config.yaml
num_hidden_layers: 16
norm_eps: 1e-05
positions: "rope"
rope_fraction: 1.0
qk_norm: true
bias: "none"
init_std_up: 0.0603
optimizer: "muon_variant"
beta1: 0.93
batch_tokens: 32768
max_seq_len: 512
doc_mask: false
dataset: "wikipedia_en"
MLP neurons of a small language model. Each row is named by its layer, matrix (gate and up: input weights) and neuron, and shows model dimensions 0-159. Each number is 500 + 40 x the weight over its row's rms, rounded and kept within 0 to 999. Numbers have three digits each. A neuron's up and down rows have the sign that makes its largest values positive.
After each neuron's rows, "fires after" lists the tokens most often just before its 100 highest values on Wikipedia text that the model never trained on.

L4.gate40:450492537501566487530495466452507510513587491514473463470511507469469544411461498486465501477476498470536532605502462547503544471478513488521445510426495504504538496566485443483561460515559518518480475547438475556432499509467563482570512511592465496471519481522511494513540452485505543556516449432492473557472504471571596533491530526514508509519450478507586558439456490576489545553462448522488480518511467458502484478495510489563554365590525528463497498486483436520514494420482528
L4.up40:453496506485511500474496545437467490528473510480418512469552449477515482499518484454472415477566587498541483579484496480467500532530520481509539523544502533497445509567482562534499535520477526475537541436496524579508484523529456564476518434477535504508507531545539418456461359508446554553564438426553553464476522450482563500539519486554544607548482498441512469589507495523456536477486481488491549533542467502558445502488508504499439471457496480544462469473471480467534513480487561
fires after: " s", " C", " c", "C", "c"

L4.gate356:405526512518457492491511552482592528534502617501498491514546534552439468432548566505497558515472491518544512496486454521524579476524459478499536539504463568439492464446492496475485485521497539483518519493548547518576511444479492548509471491427540512515482453424513438509511532538511525507505529526477532544484571474454494461469528485515451501535476406576500520513487506477492465569489518486454507600445502418456536513467488488497512495465408454513421420521460520498546413546442513
L4.up356:407533502420523484524445553555491500465501518538440455487523488514462487527512568609507458457528451538522500550484508455529545457503499474515555473466513472434521527493519489505454512487444484474508459559544511469487470566455486533518491492556449436517508523470490560446512494446467442525383504577501450483409568515475514532574478514525484458455519468510561537519486507426501399533565504531464485524491514483463555517521506481502433615523466528495427489498494487459465562487528504
fires after: " h", " v", " m", "p", " g", "pp"

L11.gate59:529516473457485519513451517444486558512566544513417496552531435513512561446468441548563460458480435607471521483556426491507504471513457523480466508469568433512534571448538510496535527500517514461480506492436519477527552504450446556467463521559517469541448511429480570492519412545459464481494405532522496536534484533560523475465464442524500561507480454430475538564539516479557468497452537596491488487486532503510474555456457562516500584510515525532494539515488478464510488468523507
L11.up59:514475428498473474462444476544520527510494629509518483466520501449453563493530559516446401539486502436522527506501498477571484477471583527513540524528487440463606505519499462527518469473500399475503435580427471515525471496480456554515552463464515440567522490554500459495478521500509518457450445516521556468500436429559437499524536472531444581512514520552532451442485564473533512474518520522558556495493495494478551485464426499519477529464467508480486461544521471552526557507515504
fires after: " a", " A", "us", "c", "s", "f"

L4.gate300:541525497472510530458549567505472537502434488531519516521553551446439510479598529492481509516526410524453494511498499488470524542459481461468425464490463446486429490465486478519501597495488555506484465519532490487478573562519496504468556517516629516503510473524553469527480475472509540520573478475471478496565570428453446513414482460481465421534555508560572526528467498491519500486472479523491565488525538553526480431549429524492441532521440526463405486547519523457474474464482466
L4.up300:511471471483497577550509596512456531507454446500463536456506537508459488518422487521525486462538543527479533522548525500396503485446469474479504527495522435491474473504519490450513473429450490531535486500536486502549449482525448523575485481511556484478572450540450497527528557452533468465480548495452487493416481590484563503462489525498439463512415478557502521546554455529482579486489547535462535470474549389550510469531475435482452590535518559524472484445501500496513487566564549
fires after: " in", " at", "ing", "ter", " it", " for"

L4.gate364:512434569527556500498521481488531439496506542540494485457458537501535546515496592518487490509421457506432436541478514506465530522433496469395517509510468512496532483504472574451447516500550488417535462504500516529545549524479473535454547520571484412485534485526497458499496437535523475546517560533491461544467540524504493516492517485524556503469500516492484489475474468559499448492552582684565458508524495528473503514436460510522539470428437545488492463552463491480460479451498444
L4.up364:521491560535538595521508488457454533459553473461469450489540486444566521569464499459499484475515488502409532603474509476475494514440500476492445535423488498525457520519488487501458479534472530540477465470513547540503528552460450496532574455533463449421464531454540435499509493447502512486501533504518448500402530503510449494432502477561525539521506598515510447502517480500465509548512437613519514529490524539503493529515462528596501513590535484504446483582442533485476432516540469
fires after: " v", " V", " a", "od", "ed", "ou"

L8.gate174:491494515507487472546463508549582489502380541415542487516488428533482437463486508500593460502420469465549458489549571527477473469571558517482528482525451542502509469455425511500541560477545485518425533523472458384503408469468460526507487549455538511508483524538472494538566496488492552550536516509479450498514446484573503547487413470540519487534494505503481503476527522413530500447573519484501459499519464527582540517443498470563504438546493488489499545522493531505491535480471540
L8.up174:488511438519560503437463508407581443463494496509487529466495452479464422522533478497529533569464549511458464530495431537470455572524422510522487467539502412498429515572487584526446505518440505465510550460530458479498505406468493494460583498528475529508544512447487463424520464478524520432529536505551534381435476477551472537503443530491553587504518528495551477501515527530510578492487491469482471532507473476572495509473498576510535444521521479508507537503495559513516501472519536
fires after: " pl", "9", "l", " Ch", " s", "1"

L2.gate409:504546404509520505450532548487485507450486558429474520622508528464479443385443492524425504489492572539518476533562486571471523484509414537523504474534450451445518546517463573492566420563518465483524495475489507498508550462530484500471541399415570508499461535507503561503452480477499476500470488549532517542448528504499456548556489454520514468455509477514474535530515493518514519511481538559472519455447450554511469473519487531559510526505501516544427447495558494506524496408513499
L2.up409:511508424475541433521502511482538495490493490453555482544513451517501449471463572414461519475502559511507500459486495517491481471477487514510530476529505544567414530526450560484475457481493546560585519533483399476536577477468509589514492425515627541546509448503470489503453489545560548505453519469554425478501452496513517522487511472486482502462553512415442538423512521500463535483563472459577509513500504505535478438500465549514561597552472461469508552509518448520496502524538477
fires after: " ", "y", "s", "ion"

L11.gate124:537481495545544449486528541490559478533542525476476430565517509467487516545460487496455523462570565492496512490473494517475555404440468535493480446490499505512465503472440554507437493517454471517578465478497555434437528427469514427506571466488520518499556464527506477479458480544412431482483557480557519587476499510494544494387468506431481553517515467534469525496540498535563515556499533528546509524538508457486442447537477593553500461484511531531482480556514533505488385524503462
L11.up124:458531397499518479477472477442563536491459498444532475536544519551540486408482502513371517521522507485515492476453558553520432425528460492476548437537523514564452527485525482456543480489559470562566478513479514473473464450495535557538537441433455554491535498435495544442470537593496507479524513537546515498454508463461511495487507447511502512484472498480504495471519524472399463510500572540497469447505565519566491453523480508578473486590499487457529492563511438508524501563489454
fires after: " ", "s", "y", "es"

L2.gate386:466462503570497502534481513493500532482508488493560504487496471429478544461551443522595429544555562483521512528506443533603522516429557493487482516472508511523532555532535528449399468465492562465486486488501494437465554509516492535507532467475455573570474481512579448504501454527482482489425516458598439512520471483456456471466509602529500553461548546507471446473481470493497521576574456536457559463473499558431474499474533501426540468462473502485440476485484485519495459522466540
L2.up386:516483509532505473493516510443497499487501466498470474443486478452445569504475494447469499480524504627484509546490548552493493562506538457430494493417478404439503560584475501524518497521579575561483437487492554468475457475541509480542551510521549470496464495562542524581481492476467491507528475494528392479515478437486477459482450470536551490449528533542473452492513442449513515517480445559453475489488530547536536495542562365541512535516516512475438511481544495531572505538540522
fires after: "um", " Mar", "a", "ar", " v", "i"

L8.gate342:544568435506506535530524529467512474439567506453525500519515496587567438457522507451483504458524525503517507540497505547458533501514494625431519479528521460582459495482433508505510536553474490527515451523547528420476476491450479523519467498491510477527458541502522493546482551506402433539465580447535551448584454463456445463445544517568554530461499547513536473540517465470514487492534521479453514591483490522485464556539431542465513510454493528458534475465470521485444552426456533
L8.up342:489555538543536524456526452507561489508516503532507495538526495526471480469548599452544524537448464514431563443495390438447451496508538490446488479523504548471527510388519500499475488488548512448468521463533533566481449469491557498487424551560552461532510473517563531556508489481517497480452448409459471473536551545453524482531397502439473509521469438520512514472489569493521520444516539537467492460520473405481562506483500509454508556485463546538453479471538552508453552508539534
fires after: " ", " re", "r", " e"

L4.gate29:488494470480579556487486451489508536532440489476402459522387407475556473481453508555468493445486490486512547536482460469582502466502375506510474473497453552461556493477540438477465519533480532527544493518493595460522574491436532490502459475472476598521470501497556471478518524522517478473490542530543509487436571503503517503435466522534514539475518469552534464459515502520522536447491551548501492471558510519448534560521494588480512450487490535528586431494491478473504569481450497
L4.up29:542586470525479528491569519409490476536503493453443438491522495565497528512457469534522473459493528497527539463466490415478456474576494515483483475517580495414517615475506574470457501506485493534487529501473559559584517464559520496466576465510542408552513483549529475489511459460495437501442496502481549448429482537499470431482458528529574553526520472463471482468502557498573529479492525567489520500509536536522561551462442480492482560509454454459552471565503482476523482466467481
fires after: " S", " s", "S", " t", " a", "y"

L7.gate143:518485514481472498527482457538534540471501453505552510521561485598497531474524532523562480497472499471467470559532526535401520523522486564520479455430515490590449512492461533483478483595564571502508521459453537489461509451472525539487461468464502559567572485562428548470497527540497545473469502383471518471504460410517463491460531496454457504474569520542488451500473613518525527470494484471432464429560507530479479531463512507541506525547490467403521479470499505547463483495455533
L7.up143:528535469460439535455538534503517482545537543516517445533492458532468477446543547559442519499468520464568469523492572465425509561458566485480420480494498509485446457563494456550473537498514501501401493522482492504509504490471526501473590464530517464475495471445448543452557516511522480517462507601549560478477468559486456564500453552488465540480535471435529524519573551531515514554493471511436453467414504531490469418420521518554491568573492445459486466510470495481486451454550495
fires after: "9", "2", "1"

L5.gate216:499502548470480463529583493482415584504488497445540480517541533423498523556485531533493524463495573502521539492453467506491523470439556457590451473543506428544433427516487574480407491481460554532506506527492507495469544441511457546497488444539464516513531551459465473516450477551545433545563526532482510486507495476505488459484456496504464476505474571478513467476490538535472466491506489499491532509413413514497507521464479527498509479519464441524513501462629586508606492566455482
L5.up216:430454555478469448539449482529494527449464506555484504547439462481470537448526481464536481539466455473468513498554557485525486491407519471488461501488508600462498470476557506409444499524452551504441489522512529492463537497510451577437554546550495478452490563502554576497556426512513491481562483526481472497519498484509506498541515458551542491490511512453501517581449540502487429488500494567584594494517450507444586465419538475411506509485517542516491556484491545486521477567497533
fires after: "i", "n", " Ch", "ar"

L9.gate105:496598527521468479466517429501502516482530528466525533500503538488491521502465424558557475530464466580555525479490527523543510435419477484476464480557476489502507495415492504540499463442501535493451577553441500494591551474412490496476445458490521449497577449519527510467505454452494552512500433537519537507511549499496504565470515508484451509533476509585551515477480511495508442502528550436536565551469458523524514433484405454518522438523458516439561518480568498467587540550494457
L9.up105:527452520504513460520469554481433544539519534489462483588514439486579489542541503505488515548484557541472558501550478503551506467478436459486537454424485553459503509511539491495436531483518550457453579511513476582392461557436506500518557554513522491509588468502518479464462541563544470496493584536519527489531519473505504540432456476472477454459496519474524476578491510428514480485479472480568521504432492533541426494476434553462475549519430421501563507506441493494523477554456493
fires after: "i", "he", "ud", "in", "l"

L7.gate414:510540531483407438519521527483521544387504498509493501529466536538466506543480554549525484460501446511508562568486501504549551494477507478490537526540484497420510453525470497427485517489461494485559550563487482486453471545518522508465530520509574474562560472497487473455533426513497520427464496481509552529529539450442487468472501501561483462439539476572571495507506441515533522484587597511447497534575497452500454406599522498507455497426512561469523447545439519471528481498506453
L7.up414:424594567423503509444511474482491527431522443477547517578479513509513469547515510516484540513516542508530502585482553525535502462548513483556449549489497495563538528570484481480481433571420543443544622516530477506528419516516452467519475541492502526439447462564480451479582487522437494530534461484489576522517500526533484506430480541515507497484536532503475536524492436506449494506489566516484488456530471551537476453512519563445492495451521413541518468526451530476474476506423484
fires after: " B", " T", " t", "T"

L8.gate246:450531503476494497545474574511456414478451505532499440530492493467494468520489528477520507502582522449523516552512445515502543487455476457460528481509433584506483479527519449504456548487479542468553470496531468501537481524516487583515533443575515496506470606496532478576432457475441560518499519505475425516524565499510516498524512475509485477457561447530498487474484568502424471472515530617510436446488470512533500558476555519519446590390555489456505537489526418545500473447526494
L8.up246:484530593561587515479483527454551519572461498488521432474566499474501431444422499489483555463453422502542471534453490532499538411455420448472523510458529475466506449540550505524486514548481558453477448532467533484523505524461503522490521502491502494556455462462513486535495465529555486401457588570517510488507554451495515480482557442560525486448500559461498460462469517497519635495507447525444511488530492512484530537426489519495477506488544544505509545531580518495464519547521479
fires after: "r", "ou", " H", "o", "od", " Mar"

L2.gate147:498519449549488484497423485456500491537513563443453529543539537446503502440486462491519511519504431494543494510521504441535488428537560543481503532513504494489497562505429524476543469476463484449444537495534493542471485492484499484484492452599456471502465561512549444529474506518459433528476544510475522507495469512534499473545514489539547510511431433464466521566478604541538489517561490484457490432610537491521513538515447573538400460500428569583558476517546493500477502480412430
L2.up147:460550486526505472490507437539546551508481525519441541511511487465478572541480439547515491477454557496503489444541551455633537477480572476517501471523445490490490540428526470538484437487477529497500503452472466550495403447507452491429503418489438514486526510497504522504512547467447527536525543474490624549534543471524539490454526454500510479540495450541486585483498587509490477507434422497499466457460468460527469580450491519532573513540537481467542482463549429482464494479536504
fires after: ",", " ", " (", " c", "c"

L4.gate119:512476492516478478481499437432581427457478527502488543524530608447523482418528479448571492414524551489449506483439560542496446522444597456520519551499466474483489529527510545484480540446468539528501493500463437474580551486415542501506511479438541464489448525561446495514478485491521432465536518504502485511497554459492534491571548521507530528475492580473470476529545524513494528561495466541494500488494456435539442550412472490562488457463501500514582509452535565489461481469495557
L4.up119:557492491575491543487535502501586535493503542475526529493525478454514440465429484592560489464503478547520467470465470498543482486505518498478446492469511490517568520519467554550471491517538570477495520428430499516450505474459560446497439481484505510446483553547484505438466447532539443523577499475443490588511524471517523552530521492499518468403454492503479544488576544540503577534493468529472592518490537517481499440465554495545527462498470488456459558599470468545494471398483571
fires after: "ec", "ed", " B", " c", "C", "a"

L2.gate230:456536443476483490454457488541486524456496560516406506500503448466504507468506544529530439528481480506471442552521464411486474493457509499476466538455416531528587485536540534490492504546511471460420494525493505435503458473502546491539499512516500493463556574593545481484537490462499489613465500459494544518442555574552566544478601475522472431511479449434507577502507539499521525475546442585474520484503542499445487496479570514559458583546528464473522504486462490495477538480461522
L2.up230:490433479487514468490540475475473565501503544501452537532509425547471497555525432429545483555486553476430514513420495429487504450509516495533501520507551496516554482479477560496513456495526545482555506485485466525518493472446520522519545460524472515533488459449495511515539547493520432480541533512469501505480490427529544526381453488395480536547482445499481522547521546452552454490455452615523421515473502459492563481546621524543447544511548491550431480481567506463494495486533462
fires after: " ", " f", "c", " (", " D", " B"

L9.gate127:482555555504485500564560534515500433564488456509517468501501566491402501507502565478522492510547556524460486523498481524473477496466511455488460453492532515544525498539537537487464452482497505516511468469412493508498514416575530484508582482527526470515472569544523446490543458530511478582511422455556546497537489503521521538592487528441456493521508421433435454511460445446454515530499495497515464487479451443541517416420534429561503496518513454498491529469482427586520474471593477
L9.up127:496502479519449465497508514484460520506499501512473514457466538492466551511555517454463453554508526503526460480468447536520517470489529449480543469517444498475550491526562477493551525523568532467529489578527462452457539427537464516483593551465495514553473516500436452610521466570502540529475466478539484468588491535437548533497536537473520463488407472474501499570457532533469521414542486547470480437494428535572469504445465473517510431454508527528476515520501638567459489451475469
fires after: "n", " an", " M", " m", "e"

L2.gate292:503478508446556538556589450437524437426521513448501470451523431494476529418471473562495422499505485434536478478490485564517550499526516472600481535555498488444459514466527542558471500538525478524565488501521457464573477448518531446530524501532528548387419542463520513511461454501539470544526528505540500442521461507546522518466474523429500593552475447482417519500487482470491492523538562570460555546554528464520496470440569486505478476489507426528503481488498478497504513497524475
L2.up292:491534491456490416445445450544454398510567515545528521512541498463497533518451465509484591522456502476497414522492505495467561562565490485501510463531452479476476476489523528526524493483479460419557553533548472503484401531432527534496443555582554464472523465504496476535456551477496561481502534490524547521481499529492525493494491432490449488527530479429482541461531526578548509526555411565536496519404461594504491477493466506532490413434514516518532496535519495443521472519488520
fires after: " d", " s", "ow", " D", "\n\n"

L11.gate257:474472526589500468473472505555485466537514467534524530462520529445559477444597469541504493539491470468552493483575400435493486462519512538497449485522474544517446432448506474498477504516506559513496496460394537501537511565518498475526431523422513519485492553466504482533514486497475457487495447502540511533419463439512471485531508446403411500446490488475417549462524507452487569556491527474547486460506460459503507440535446524529465588496603533515569510491518540488540487526469514
L11.up257:452511552557556423473597509467504483580512481505533472508532494475444486488483514513490546461523485553517448493541517443565516502431440494536529489506501579449531498520422467504446535458541540444547532442456475533529498486546527430458441536446571426484479484490553579455499525456440487465486498504497516547504515466561491579568473545473523471486510479469473553532505535458477528561479571540566522480433489501470456487513432572451536502425539485438541523495458518513450532478520543
fires after: " L", " M", " l", "h", " F", " D"

L7.gate185:558502513465510518492469523472476462437481499501584426480521484494575506547438484555550544494507414554451468469559478513444472503545511545528550472453476460495492572564452469503536514427474450530522473514511464490520484489550509481516562427493470495430512536406479482485538589428437474466499553506479480511520551529442549426514572507542510544501565513517522513521517497436487549511472464550561559448427535499520492460441537524463520499562513513552549521508535519507591446523493451
L7.up185:526494479507542471531509496421484459545459497483522510493478490473517465491550558548461508526457493535488542471507444494501584559519488495551492656474490462488497421476549516521475501533504524534504497532512516501497517475495459497492524464478495463491462599500521579501450467488498537488417516568468547521486444449533495453600535459450529459553484554431477444517500532513475579511522435438508526503503496606443501471394480497490526545506509419481538488518442464521452422465453525
fires after: "o", "if", "at", "pp", "ud"

L7.gate426:464470492496436533489434432477484548447500460442467566487524546520526545476426426569538455498514444533534480496484486530568500440538550490477510432502430552515518464465445451466542471480502516568469473466492448455475506541545608490527531427519506472487490506506511463457487510444469513531556521485499517472497464469537492517507480561458513534522494436531470425554431460478503538551465551542568564493516500565493547547526586523512461518537514457439450580444507493510534578540457478
L7.up426:477502532490478517476433492445534558538507442512529463411507484525479516510550452530572488435450618496502511566498549537515527579489441470382499437565482582487517520542495448471483475515479427496470451451490452448513462504507559559516494439561465501480494461522475535491527488479462571450543498530497515445558493490496437517490551539525513484510541471557469511511471527495511465482505529523547504529499529517476483465444520541441500565423476425491521521398447472455547547520538539
fires after: ")", " E", "s", "a", ",", "es"

L10.gate371:439520489532470551433513531476486447493507503539453510509446483507454552527576500489527460516488558465437422538554472473555514484551453499486591532485509471473573508526515461491439564486491537444458510542469472480530540462482509501484516538473457552480475506438500474487573455543548478403463401540503509577495462548650493552521465540461544514563494485494524485505530478495575493546482517503535510549493459450479506439436519483518499525451512477435530488529508438502413506560499520
L10.up371:534468510519491475479498461519410544501478545509500516485540512507556526472588492411480433489525516475543477477512508560464529531464496535473509476524450463523519476576563425513570507529509469451508526554531556483493448554493463428529451470432563422556530442527497526545488508524543475489341450573506519561484489534468465509437560483436494478476444531447489506537452481554515487451476501516531439460468576558505539550523487521467454528460488532511490451484490504489547544460502458
fires after: " m", "p", " a", " M", " A"

L5.gate283:511516582463525529527446580503570502473423529565515551540483440500538510474552551519489487617463570415434451476514491493442517542485530528474541470487428521504509498508492510529468469535514516523483433530498450471479561535469470541510481512453513509572487496499498598470553496456425507512505455511537558584544493572503444539556527496507505406471512492522497451454479467537543491511490477486478500551497508508425484441476518517510424548498447489425537462531521574487488456476433478
L5.up283:563561548474444559462426496506509587473466561556460493534479471511491499479539522484550464472535511529458518556521486544473546456409463514448509461449517473502494478550466490480448469475473452495447557545571545435574527564553513474504414466488543494506451471522529434602485451480532473456483485523557580530500505454505532539457535474509535536446484538455484526531549472413533465477443523474508522526471536535445461478452552475510446510453534532526566457489451425485462489509488497
fires after: " O", " a", "ul", " A", "p"

L10.gate112:444477426486563457491514498457520517471454534441500485512538520529478476457429432487494441497511488472564510489498547537522468558506480452556482473552514481463524492478503472453553596477490516532556499483498555466439494421505544451499465534525576506546563470548550519566517556568484485514429527527553470468567486439483536484550536538522503576530454462539596493419434476489538439560414489511481441507520553484500536469488476535514477435508492491448553483525455438494454548468498529
L10.up112:521524489437561523452512496424468504456500438496563535473496471535491465510409468524488541521506541505480464526517536489560498506524446484503584490607445434514489466545541447513480492540474504459600542524492543549522486448532463525426516486586528427411458507497477441492470507509475502550530479507550561490476386485494521469554405508567573540557522449430473507484493533479521530481528471531519500498450559536524484510508437445522487519531500478485542560535518488469519471560533526
fires after: " s", " S", "S"

L12.gate120:547476477487461496385459548485592487476514569553533557516487440448565471588499500528442475457446465555445503535504492478501467538493481537538501510466479506543450458507470456426510513417519430505463467537554496543452537467496546457517506600451469544546492554496452452444560523545485546501479531532536481460517532534444514489498561486511474522500538511489517487513519519552416554488554458536514482589477490505526520541441519442479494499505495468454550508461495432486527526536440408
L12.up120:526397505527570525514405473432640523451541513516556527475470460473564519468465504463459503554477506467463543503496462500488487487478526451546529484513530459512488518468425529463502489509550408516543543542470423544507532480449463463468557478464457541481452529507536467444579511535544507551470490531474476505501550521488517503451476494513516525536483453552511457461508567555562537531482467543435510538481538526485564483526477453400488516581460490544429483468476514545492560509469468
fires after: "i", "l", "ol", "b", "c", "p"

L9.gate339:489523516522508530425529526487524449517554524533449499505524517465469499459498530552541403442496462486431478494414460478499495483517572481446494471523457522458555518471554548534513463502526468475543479547586501463493491508469536447530493562436516496543523541542479472489538522564530519556488554524537533425460482474452544462493510446463401494553530452485447466546534479548451583510459531551490470546530473520503490481499543428445430561513472421397546556479509533462487510578492509
L9.up339:450521473578518515570471465501573478424508454477581466484475470460509512452509450499498518503477552500517481537531447442608472510495400464471515475524519552520536551480495521453542477482583492560548405429511479470498527512480425547534507563453444535480517518521524511531489483457484423517448482444511603530434525474548468540437556501508462505494515513551525493405563474512493506498463532532479469530534504563466475431491490501523528571463483487486426483520472490549562525483522517
fires after: "es", "a", " or", "s", "r", "v"

L7.gate447:555543534502468443550521501430511559425533443527472444491436541515572374580497490563474470447554528533470479442450546514453511482563602512445501535531515515538492532502514506474511518435479575444454452484487553495493495474484519517464494532468565484513476539485500488478531549519488519463470499414519509510490503479449522539468552505472509524441499473504536514445502512498554544458544449507528539478490525449503402541519550569462397462568521530462464438475486523481445473521514526
L7.up447:463511489497531457480517472528508436483520535585493546569476451532491468487547571528571570473458497491464477555513443544456490458472531534481418489538492502463512478469504498482536468519569568567507442464587426540492522509481489519584426483462522529519459437507490488467561509563549471371601595556473561462513513515455460483559535457501514498481499465506546504510483516471553527489444490498537516509481438468476478448503513457441544493546402470492488507479524489520509473493477515
fires after: " Un", "t", "un", " re", "r", "ec"

L8.gate395:467561513536534476460565481480547431542517470542518495504471579504492486467477422495517500428542459490454506486501532468533520451465538584537529457506537550497437530511522481468410506463433543478467496545510500502515534510556526443492516509470553517490479432450528496503470505505517422457445506470449472577475470489463476584540460456471513524451520460531480539560589545419539534518458533522486523501446505448503525479495455629472407521552513502505517549484488559499520475463540589
L8.up395:462476522525481532551553502519515416527516463457472445480450466562506494391437477505419530497486419498490526391542492477566463498554518534497509597526559490455484468450517411513430466471509475574513524537538501514496525473541429524456556479531526498459525550483446546524567466478434529515499397509506535597479524452476528511520506547450514523452511459499478577498516550482508494534470588561507475528530518515521541537490508496519452504536459498504552498519461550450507473478530478
fires after: " d", " m", " g", "h", " D"

L11.gate341:544489444497539461562505504503530466514446566462473443463525501386513488606497498486542507546462533533431554481561533464491553371513564451540541453474505498492492587511483476479519482552565492512500492531455446450524500492493576515419516565448534538472485438504553578430460489514553514488461467486492505485561476488559516561484486501519478464482447564519441507454454432504446502540532501469528510554486485442496437437478524471505463483540526532476500506524473549487519522510564510
L11.up341:513404464450544508522539575552472516484492471559523502559509505485477406494472466501492439488463576491467544461535477482524552430509414521504453519475513506540562484486487471571443549541439520412564539508470514512515490525457490434508486524491546510566448458515489533527536533540485429549413514435448494529519520457558493534518480457510583475507529562467507480562542570539488438439521504462485505515500560510472420512518481489525476542506503505569471490545435553474522431463510452
fires after: "ir", "in", " b", "i", "our"

L5.gate370:434492472555438434525530497498558504533507468461569441500515541523511558435541468540508474510486503511519479536509464454474499548453447498475444531572481498442471507486496496539465575573484494574535502416507466517512456467453488481450470481490528435507538457557529492543507529512526464560468569441466520505495525624554471484533492489473497521505389501496526503469554455520463513500474480480513499540511547447489461537505443466583435601506532416579488445499529540517477503517567454
L5.up370:509469439554526638546439486533515412480489543478478442551483481538468528508436457470478566546555509513455431486515487478527494513556514490471523480440497588452539533442519487531494464572476437509501486473486448499479462546487517496564472565471496541573579481512494573470515509527507501529440437484513486540474506417486508546534496487486491525511460475534436465496594439462493524507502506571483443472584491495494447494505574501491505522501480461504479519534498418505606523492445500
fires after: "es", "a", "as", "is", "ra", "l"

L2.gate228:451542494460500459515473444571445429485482575550424420536499530510507430518474437520575487514555424492447469501488507520467514525486492522502468522515519449524449514472474487574437490509464524474481530436479468442517495500427512494490477457494473494595517530534403538499492538529584465547468442547482518433533545439534526535585441525527439598500472410489549498496475502556447548516490501516503443501509532525450500515507570517533514601523518480494499455479502508523504538491469523
L2.up228:404488503446466430523555483506472535514558520493473431484488525439564500550537551502539470609546500441508443493425467524448518536496500551527483497512417473474519563510481516495492526433514429506503474459502506491442548455540524543444542531515441443553539535548446563548483462526549504480432461504448542533503524437482540502487458470498493529489504436459478508567489479483508503557541537439488467461600557506527542546513465505558468466518500505475518561463503566446568427516508498
fires after: "b", "3", " L", "r", " J", "m"

L11.gate250:446526446531474473489466547487482518497570510553530525531471479469530576544469493446534512452522491472500520478424427518506460488473517490466479494567480595490470514550493419410502440511520481454487431552551462497572505492495469549492529576501553521535483540503525484518557528434473449456485522520471458517538511508501591453526574463503438446529513493531473509556480544482456456507497545524483464576453552543467549518475476384507551561538522407504443546505480514526534455524444511
L11.up250:473539536468450492467500552579529477544542466574520410538435497508476540503522484554427416518500441535503520555501463469489537480535563483484502548471525510453544475466545472493483497470580528532484533454525542588454524531491526482489535488515417508503514502440477553471492526438510483524491548539523558478457546521526497521518522494423470501594481464459496408493520564479449500526454486498527467503469509450509479476565492458362533538590437482480436502477572501478495546511504541
fires after: "i", "r", "p", "f", "b", "pp"

L2.gate359:464509480462492505487496497425500567433495476485546458575476516573586532537523514551531442493516449526525454520459515458497511542421532511540513471474510484505457527485445477527555451469447471549487546507506487473512516559461507474432457508516510497454519501484452467504517565481555561423486501458468551530546545407443466420515510540505486506557480526508505505522494527565631478478524469545418469449539424483584533456499512483537474499482451452533601446490556514502458528508512539
L2.up359:431487493533500480468484542525570517475497459550482526545511486486574593564538520564526467454478460491501509540442556498522481551512570490440468531481553509552567546464519543596491481411450537463561526404503559470459460517459462535537446528519464503397532505504506484520508475503534460539527524475460453492529520499469484507525493536490489501562537427490405541454464449495485466406463451522498534431471491485592525513479574502525545508459529510465516485497496527500487429484520550
fires after: " C", " B", " c", "ue", "C", " T"

L11.gate401:483405504568529565457488518433531507536578557516527396523514439509527558530453511522516535504559550530493518498491452432512450501535582516485580529478545490524511480484520463486477535469520533506498483521485442507547451558468526532526478502507544463504482462553490491468453483460472485445484489381450442470571488493493537464453532494489499430532497515516449505483494561473518452467447539509559505567492511453504477627499481559479561539488501413538519474562470492440513426501472517
L11.up401:461451485509453546495490526492464470559480564530478494519516519524473575516468493492491499571487443460481440477530468432549488453553486532496485501401458564462515590489529547520482515488471539435463517531512457515506446513562472574539468449510492433541504575427538510461427516503485505509553512516449510543534503451447430509499524501473458560493504479472436501530560592465555521464478428549523492495557592521478556533440542554446539480525509517452512499510553514525509421485433452
fires after: " a", "r", " A", "i", "p", "ar"

L2.gate77:498490487455561537467430553536547476521511420448426533576465543476548516502498399521530495519542420500534431574509523465503531520483543531524486499505505518484542442495509537504531493508514478496539457518431482478533496411580556440464490479455485526549438601520459524454503473530486490505476485527509525528477463420499474443556463538545479522471496525492523484514509456537488479439548528498446554472502469522575437496590521508580588436516506515486456472522445533475483422514559497
L2.up77:481502532504475494512496564488475551422534556518496517521507558496566567464483508513466527490514523476470465508527452513484504558483474532542529526452499502470484523456562443487556547455484567426512453482548482463559569477561514455472533536571496422465454471454354533506459418536460557491531435526487579475512501512457554550506449448538483433528475469440486506463540461521564504478459484504485495480566580549495535514454491561470549524479506451452473484473461499520533474498566559
fires after: "r", "4", "2", "3", "6", "5"